config = dict(
    head_dim=128,
    rope_fraction=1.0,
    init_std_qkv=0.059,
    init_std_o=0.00933,
    init_std_up=0.059,
    init_out_by_depth=True,
    beta1=0.9,
    doc_mask=True,
    dataset='wikipedia_en',
)
MLP neurons of a small language model. Each row is named by its layer, matrix (gate and up: input weights; down: output weights) and neuron, and shows model dimensions 0-95. Each number is 500 + 25 x the weight over its row's rms, rounded and kept within 0 to 999. Numbers have three digits each. A neuron's up and down rows have the sign that makes its largest values positive.
After each neuron's rows, "fires after" lists the tokens most often just before its 100 highest values on Wikipedia text that the model never trained on. A number after a token or word is its count.

L3.gate293:528489541484509450464451483487516460466485473423483441502510492472522465515524480475526498499485484509534480486522518525492512501510506503541505494461524486493514510482489510505497443537536500519494464475531492530452508508470513506515523476556472482481544502510527475500487505525497479533
L3.up293:494513540509478514483513473524538488526520503510496528446486506510471465515529536486493513525505504472471476491526517518491532515492528546522518488484550540518505482522485524486498482525477491484536493480484500442510538486483478531488537515454525528467498518480535477509529506531523533505
L3.down293:545502530513521457545485460506492468489484498538517511478483523542520548503535505508480548496485538465485460519556461517475532536481512487491522531502496466505513486506494492517479452491496474490511467550528529498518462478543512471497451463484484516540507499486511524528476516482495510487
fires after: " c" 46, " C" 33, "C" 7

L3.gate433:502522452494473485479508477517484488506488468484496509514488493510469535461529494514526528522500504544523514544546524485511518459553491513543547528482525479501506504488514509505472528511492489445489496481451488480458523465520504525541543486519490458508490485528518458504522500502495523491
L3.up433:492500526487488525490507447458499488504437509495522539488526487513501483497487488514468500473584494536516498507511516497499503500481511483506517531486519533519486518548498486478442446506499465505470492483494501554504527520497491491508508529517481516540509530499480437495488534543498535543
L3.down433:513488489516457524518493488541474494532513526498467528524492477515489514504502479492479452488503467492517511514507492522448503441501520462452533509481523471509507490466515517504494497521480465506468493440533459538520482494545493479507502490534462507476473518561535536479458498526514487521
fires after: "c" 18, " c" 17, " " 15, " I" 12, " E" 9

L2.gate100:491432480534505525488528540498488502508499472474515524487444461493528504453482529472498482541473515495471485527470505536534505485465509541475550467471476503472491511471491490496480454482475511524492497473542494509518515453557473499499535529480506501516502442534579507514466469519473515492
L2.up100:467540443529472497500494509478524508490476457477510511499503501503471483548520511510500536492529488515468543487549525487509514549487539543506500552462526487490480554508549519513518482485510498491456497517470490484510515477525503514488453514490523531478487486484465508477510492473492554431
L2.down100:514491521447458511517510470506507479485463491495485508525514484485507507477455507499465482490485503491530484505515510505548494513532476497518487474522482535501478510495493518483529460505530563481488508503507509503515525506493483504532459511510503517534468492490479488453465490492449487513
fires after: "es" 25, " Is" 12, " s" 8, " S" 6, "rit" 6, "it" 6

L2.gate510:533465523522487531496483477505484523481483511543495499520502472536495515496528466486500539536520438484503499469516570479470491503483501498489530517496501505534514517478465492474493482497503525512553503517491500493504502506555514484535540515542480492552542493482497495519496478497484509541
L2.up510:495513525544439573485477494466499492484519527486500482562498519469500468498460477521503495500514524496486518550508487492457529496494493493495507449527529514491510469488470495526497554503481500486528539506490506517531503535497539517482540516498488488482532496465499504515474498498475514485
L2.down510:532561471548503531500508514481514486521519501480466521537457484515537490534514487498456501487536506485511519454522488520519485505515511502461508534462520511499470512545458488462519463472485532507476539473543475476544506492441485511504474494519480504508511495539504534506484520480509483508
fires after: "o" 25, " B" 11, " qu" 10, " sub" 9, "O" 7, "B" 5

L3.gate9:497482551495511488499482478483505461487492491542476522506514466527471517481469456528459511523505511511493506483499513511529536485498483498512496508482509462501513489568514471515461519491498474485462500500508468479549483504504461532445479515530521494490468510531504463467499518474535482510
L3.up9:468480498488518514501516441513532527487489495547520451538504520505508535472495498526517525458478522504503460496502496485498531504477502507494491509502494485507530501522464458510477453470482494517510491516550500533520496483543492516475503517554460522491514507473528494552451479507472438527
L3.down9:548495508498561497502496515498461476474500498513517517508483493496514539493481488523503455506499515483497521497485449503481504493495518471526501489464504509487463559506480491430490523453543489542515486515521528512488476505542509481519519494553481501514527485507509534501494519496537440525
fires after: "h" 23, "ar" 11, "ow" 8, "ev" 7, "aw" 7, "av" 6

L2.gate200:488490512532500510545506492496500500493514577478493500488484518501459530522485509534486499514536508516520486491497504516460485508467518450504531516465551498502502507505508481469505527514463495476489459528439503532491496528519512486509502526476525520519525506521534554480495507467471485513
L2.up200:466478510502478498524484453527493488531473487538528511504502535525463528525445518497473549545574544474499512533525553480515507487507490476513484537490469505486509477508493490510490479503513522471489504535490468509511527496508483491474466512496518471494516477496489517476504509498467502481
L2.down200:498529484523495504490531498514455535507501533523472476484457495540537486467543523468508483503512521514475498531489517512498493460544479528465515489455482570474476500472493491498517497494542508532494445511516487507534511481478491460470519476435479519494512474504445526516495521493551512536
fires after: "p" 26, " P" 19, " p" 15, "ep" 5, "97" 5

L3.gate452:505514563547485519505548475457575472504475508498491476505505520501492477530461484518544496517492510522478485496463503497497522518513496501472516525480476520504520483514543527453543467490511514486513491556508493532462518535494473489495519559483514519505485417516530512529519502505520499506
L3.up452:509506486497503481449528482501538493519500480515532525524524528485556502492499488518509519463539498489467520502425519498495485499477488483534525489512450507491481560494514476484513520463450563517503555485498490481486520488504490538517526476508424508532470521493562520464498503501485484519
L3.down452:464503519506510481521481491473528498490493535462496479512460500514483535515491505536493582522512527510478494522494515546509517487526523496505513473470488487492491517491526536516535469457486512468553548498520512485493516476488546538481484475492489502521532502494510484469457511496502496473
fires after: " P" 11, " S" 10, " p" 10, "p" 10, " J" 9, " Sp" 6

L3.gate130:472482478487455488514502505514525452478479514389483514535453530513540491518475489493479481494478522470514522543497490527470486507516498522483487451479524501502497516485488548467440498528504516542514511486481472495492518463525468540503521477499493484477496480517480506494494493529469534509
L3.up130:478495508454497468520499519542465484490511552504541546452471526507524495499475519510487476472482488518488522462489510501490501534463538491553523486496515526522475498483490494525513497504559482504564518496543506483481499531511461531501473529526488521475490474457455527508495513540491485459
L3.down130:489515503490527511515504493481528489475519497481545530510481506528521481469488493490463524519524496492467498492534531470477466511499501499504522467510534532479544503462515486495514518512481480507549488493491554498509476478492481502494497461457508481489521514463509483522496529513499512465
fires after: " c" 20, " C" 10, " des" 9, " years" 6, " A" 5, "c" 4

L2.gate273:476481494491534497489485528531516516484477548480475531544467529509510490547514504513481512496522497506515479507509503516500517490486533446514488492490526527506516486533463505456500521490472515491485499499477520512514494489524470475529509516511487540468529466522487516537536504502484466496
L2.up273:509502443504492519515483469562485513514484488469469492498486500539563525496497485494484513533517494529439465504544521471519519505492465496504489501493539488507496534497517442520542533500466466517493495449456477511546479505488519492512502496489499501503480483553493506510509489519434479528
L2.down273:482500502458517491507466456504492482524476543525470495474579521487518467457529481525526496489476524503510497503493468497498477509508545539512473539523525517479481479499453517477540512482496501468505508486512470531496474423473518485523477508505467483500508491492473495543511495534453470472
fires after: " P" 17, "ep" 12, "it" 10, "H" 9, "ic" 9, " h" 9

L2.gate408:480519475475513444501516502510482487493490468470513526512488486514481506466512505541530435497478478511478486502455469525514472496522446572494493465463493498505497475461526525489507528476490558471496533480512519498504531494504532492516559566497475527512506524495561507539539496523487504518
L2.up408:499465498528508516491454485588461498491518461503486512518508511495520496428490499497487453465526536477534462514507533480505458501513505494502484487485520491520498465517468455482475495494502491524479449480495483535496522496506507503523491511488530481498469517467508452471465481494515497538
L2.down408:456487505511498555487507487556494513488515503517535481513516505454490508458519459476543502518501569490487515508526489484516464498502536458499464525512529492501487531539493485501501515490488473487474492482511499518498497510509484491464488507480523454445492510499489513514500519493493486499
fires after: "at" 13, "l" 12, "al" 12, "ar" 11, "or" 11, "on" 5

L2.gate155:473454482466505456523517522493536490478491475494494531474463492488495510475498500519508540496466498472459498482478480521428473491495496508508502495460508495490523476476490548484472516489499535479483523464456538544498502489518487538537502501480472507519510468515506495510489460506485490500
L2.up155:478538516425547495495488475501488488511550478502529494491482516488533504516495478493485523459505534463468507494463479562487531492526521508466494537512480510543528524518526516462543448529499503514512514485489491523522535502489489517541502505485519533483539492525481534491508487462541507505
L2.down155:496539486482507524486475498493505519524498502523538486532534468489522503492533519513468500538521558466532469466466480521503500495491532527511509510504517479518507542533519509510508514511464502513449498481508541513529494490497497475509485532508493471460525540516504518500500498445539523514
fires after: " Th" 15, "on" 14, "il" 8, " in" 7, "at" 5, " En" 5

L3.gate61:505493506460516515514522525496493492492510476479520456495442484499449506505517496481508524489546461493521485505479480496511490480528522498528493491478518500501485492483507465459500530478509511498528529472499472473517515539530468511518580479513469484482506482570469513537458498552470515568
L3.up61:456509472506517490526487490475498461500526482470484543522487513502495500502478501493494531513493498475500495483464473489528465514523515502489457529486477578459539502470502489491479522469530525518515502538472491471514527550476517515549522501495437516487469502544506504503508507495475526505
L3.down61:484515531477461503481478482530506489490513491516468514525482491517514502516486523483484503522510528495509518525466496481541451501484481468488540485482468478505480522464521494505483511508518487476540493536458516492511537546504541499502506429506545479456493479492491527486520491493532521502
fires after: " s" 23, " p" 19, " S" 11, " P" 11, " w" 5, "w" 5

L2.gate310:487461482493511477462507482504516501483505515518477492506531513514506474497500474534499490507459526471497516495465541461503524513518493526486450522464511471467491494509513489537486525510521486528491497464516482509462514519474516528469470517488547441450517488529469524472451508484544511526
L2.up310:495544512523496473486480478500521472518516480531482499471506468457494493524541584508506539492522500551498433485532466453488504510504484474495489507480512439534500511519469494478503455465536524508475476511460473497477512506457512513493483506534504553500483490495478534488496517512506466509
L2.down310:479484514482532518516514461480522516523511494529491560525502504450527463482511489509513507486514468512492520507520509521499459496510463500507489490555489523451490555517484456495536526489489514489472502494534480508519484527535498503489507498466471485549495497505488514539494528533525464497
fires after: "ar" 15, "av" 15, "at" 12, "v" 9, "n" 7, "iv" 6

L6.gate598:497473479508529511500540500505532512484531450515471473526505500474469493482519476515484506535465496510539515500502527465560515499493471497494548477495464472508512509487505520523473536475488520459512475479521466486453504515495512499491516511484495442499470493513528510476527519527510481487
L6.up598:480490473479502483501505529517502480491442498517525509534518487520497473502496483506467510519471510511492499516448484526492491446512521494507498471493469477496461488536544523527478548511466508501481574456479536497450505496492535534526507551519486497514507496501490523527475482484507500500
L6.down598:542461472531499494488525435455513480557505532512545503525516505516486489463512503470477570519522577473464491509513469516521503492508496509470496466516477464466485522496501515492493500442502505515515521525475467517481524507507479475526466517518461483513509523472536555495543475532532473492
fires after: " P" 16, " bu" 11, " K" 7, " J" 6, "y" 6, " Ph" 5

L6.gate652:466471479457448501519496548457469467487486495498534465519543497469456496491489511475538466537504484508480525496526493541524495488516533492511488487501568501473497500464482480476480519494530536508493473492510474485481466487524467507511509487487556510480468480500583530522509487507462472545
L6.up652:461504499530513511533505489507487500496525476459510477544533497493447512522497506485507544468501519508486534481512498488519550507487535532492477499511501514479468518524499451499457529511516475555458492473542528512498553516451509496518518502525501499472495540499529481451487457486517498476
L6.down652:499500481500496485509508484474524530549524508508486489558527498494554535496487531482512510502477542498536453537490477505502477459502487453464457469489472501508466439485485531491521458498454479523488490534537549479499493504496498537520497494495467510517480494451489516501501522477513498466
fires after: " s" 22, " S" 17, "c" 7, "ain" 6, " c" 5, "ar" 5

L6.gate113:488504442510519512532475470512474476471538519445536551468553504520487505498502500484486455489471484541483518522472466515509469530527488504520493489483510540509515491515539518516469489487475465479513518518504491497484507434505528502529511484498518492466468456503484544487525460497490530484
L6.up113:510541520499500519503483452478539520496487495529511509470492493496515510500508525520522483487481486504461514490446475491525515512532487545444524477522479495520473550460530490544510449530485507517529485505523489504474526546454538453532522537512482485520491514515481517546494513491509490509
L6.down113:513505505486488521448465575518487513481512459463481489493486554486487522527521523523497456468489535455530514452487517462464506473528523493525527504504537496536511486483535469509483442528542528529477508505489527505498467505536550485468498499482478485530504469509459509477458484483523487496
fires after: " S" 25, " D" 15, " C" 11, "S" 6, "y" 5

L3.gate92:594512457497524477502543534489529517482466495468529491504499478534495492493498495460520461460495498479521529457486477455530462516507501518530520488502500533479517496492499485471523509499495497494484539477478499514466520467520545555499499540501487517478495476544490476501505482485465478512
L3.up92:525550469521488490503508483508464505515511516468478455515481526469479492531510486471492484544521480472494495441510482472473523532515534496474529482493510492516529499517498501528496470537537496498529505515457546540507504503518545457517522491465496494536501527503472477488520529478535475495
L3.down92:533496573484516503508497450499460479540501480476507516500478519494514502509539519520484470496526521482531480482501488447478543506487493516508487521516385479512520515544486512531468498524485503516525493532505529483444472474525519488488504480486466536507501537506489475505485480492510446484
fires after: " S" 22, " R" 19, " r" 13, "S" 8, "z" 5

L2.gate146:483483527497465496475522493473498476540503494503475493498495516482494476511503485509511524544475487497501503488479488496507499489458489461538493534444541531485465519471515513513475490520468538514517488482521523521463523499478474457500542479483513520474467437524490484492449525501475483471
L2.up146:485542499552475486482494468504508502507460538499517497467524492488505505480509462531502477533468514494492478481495464507526508476511521499521513514509452512494494508491472501502501491483484494489502506507486521532516511490501498572512505529544472495498471468488473524524560451503518433460
L2.down146:489484506517450473519462450494493478522488482487553502500512487504483528466511544504502501504510558535519498480485513492482529485480515516507452548521459495539471505515472483500515500499488493440531552517497512541540464490502506498527472484498479503542492505463549457472488494523542486494
fires after: " ar" 21, " Ar" 20, " c" 14, " m" 8, " p" 5, " S" 4

L2.gate580:517519510460523506473435499447512507486454537466482480431514476497469523514503504519538462503512484510503527495499478524482484509476501568506515483485524516436494504490513504438490543514484515498500502480488476484519483519490510480492501523470479489479565472533452452550503473484513513541
L2.up580:485490498493501519487475515483519449487473497528475495496478468541519481514517562510473498483435519531501502535554578509488535497500540497501460546530535540499516518468488514495509526494504510521512525516523539557499513481498526537514540480499507510488482510531524460472490514515472502538
L2.down580:473438520527473469457463518524575485443493494515485480503489507501500491529491565525500468488454551463488487560517493476511480479489542488501526472495476501470484545475501478492489477482509496498496500501518521505510474493524523508501493528521447524508481481493477475518472525505493532508
fires after: " re" 23, " e" 16, " l" 12, " L" 12, " c" 8, " cl" 5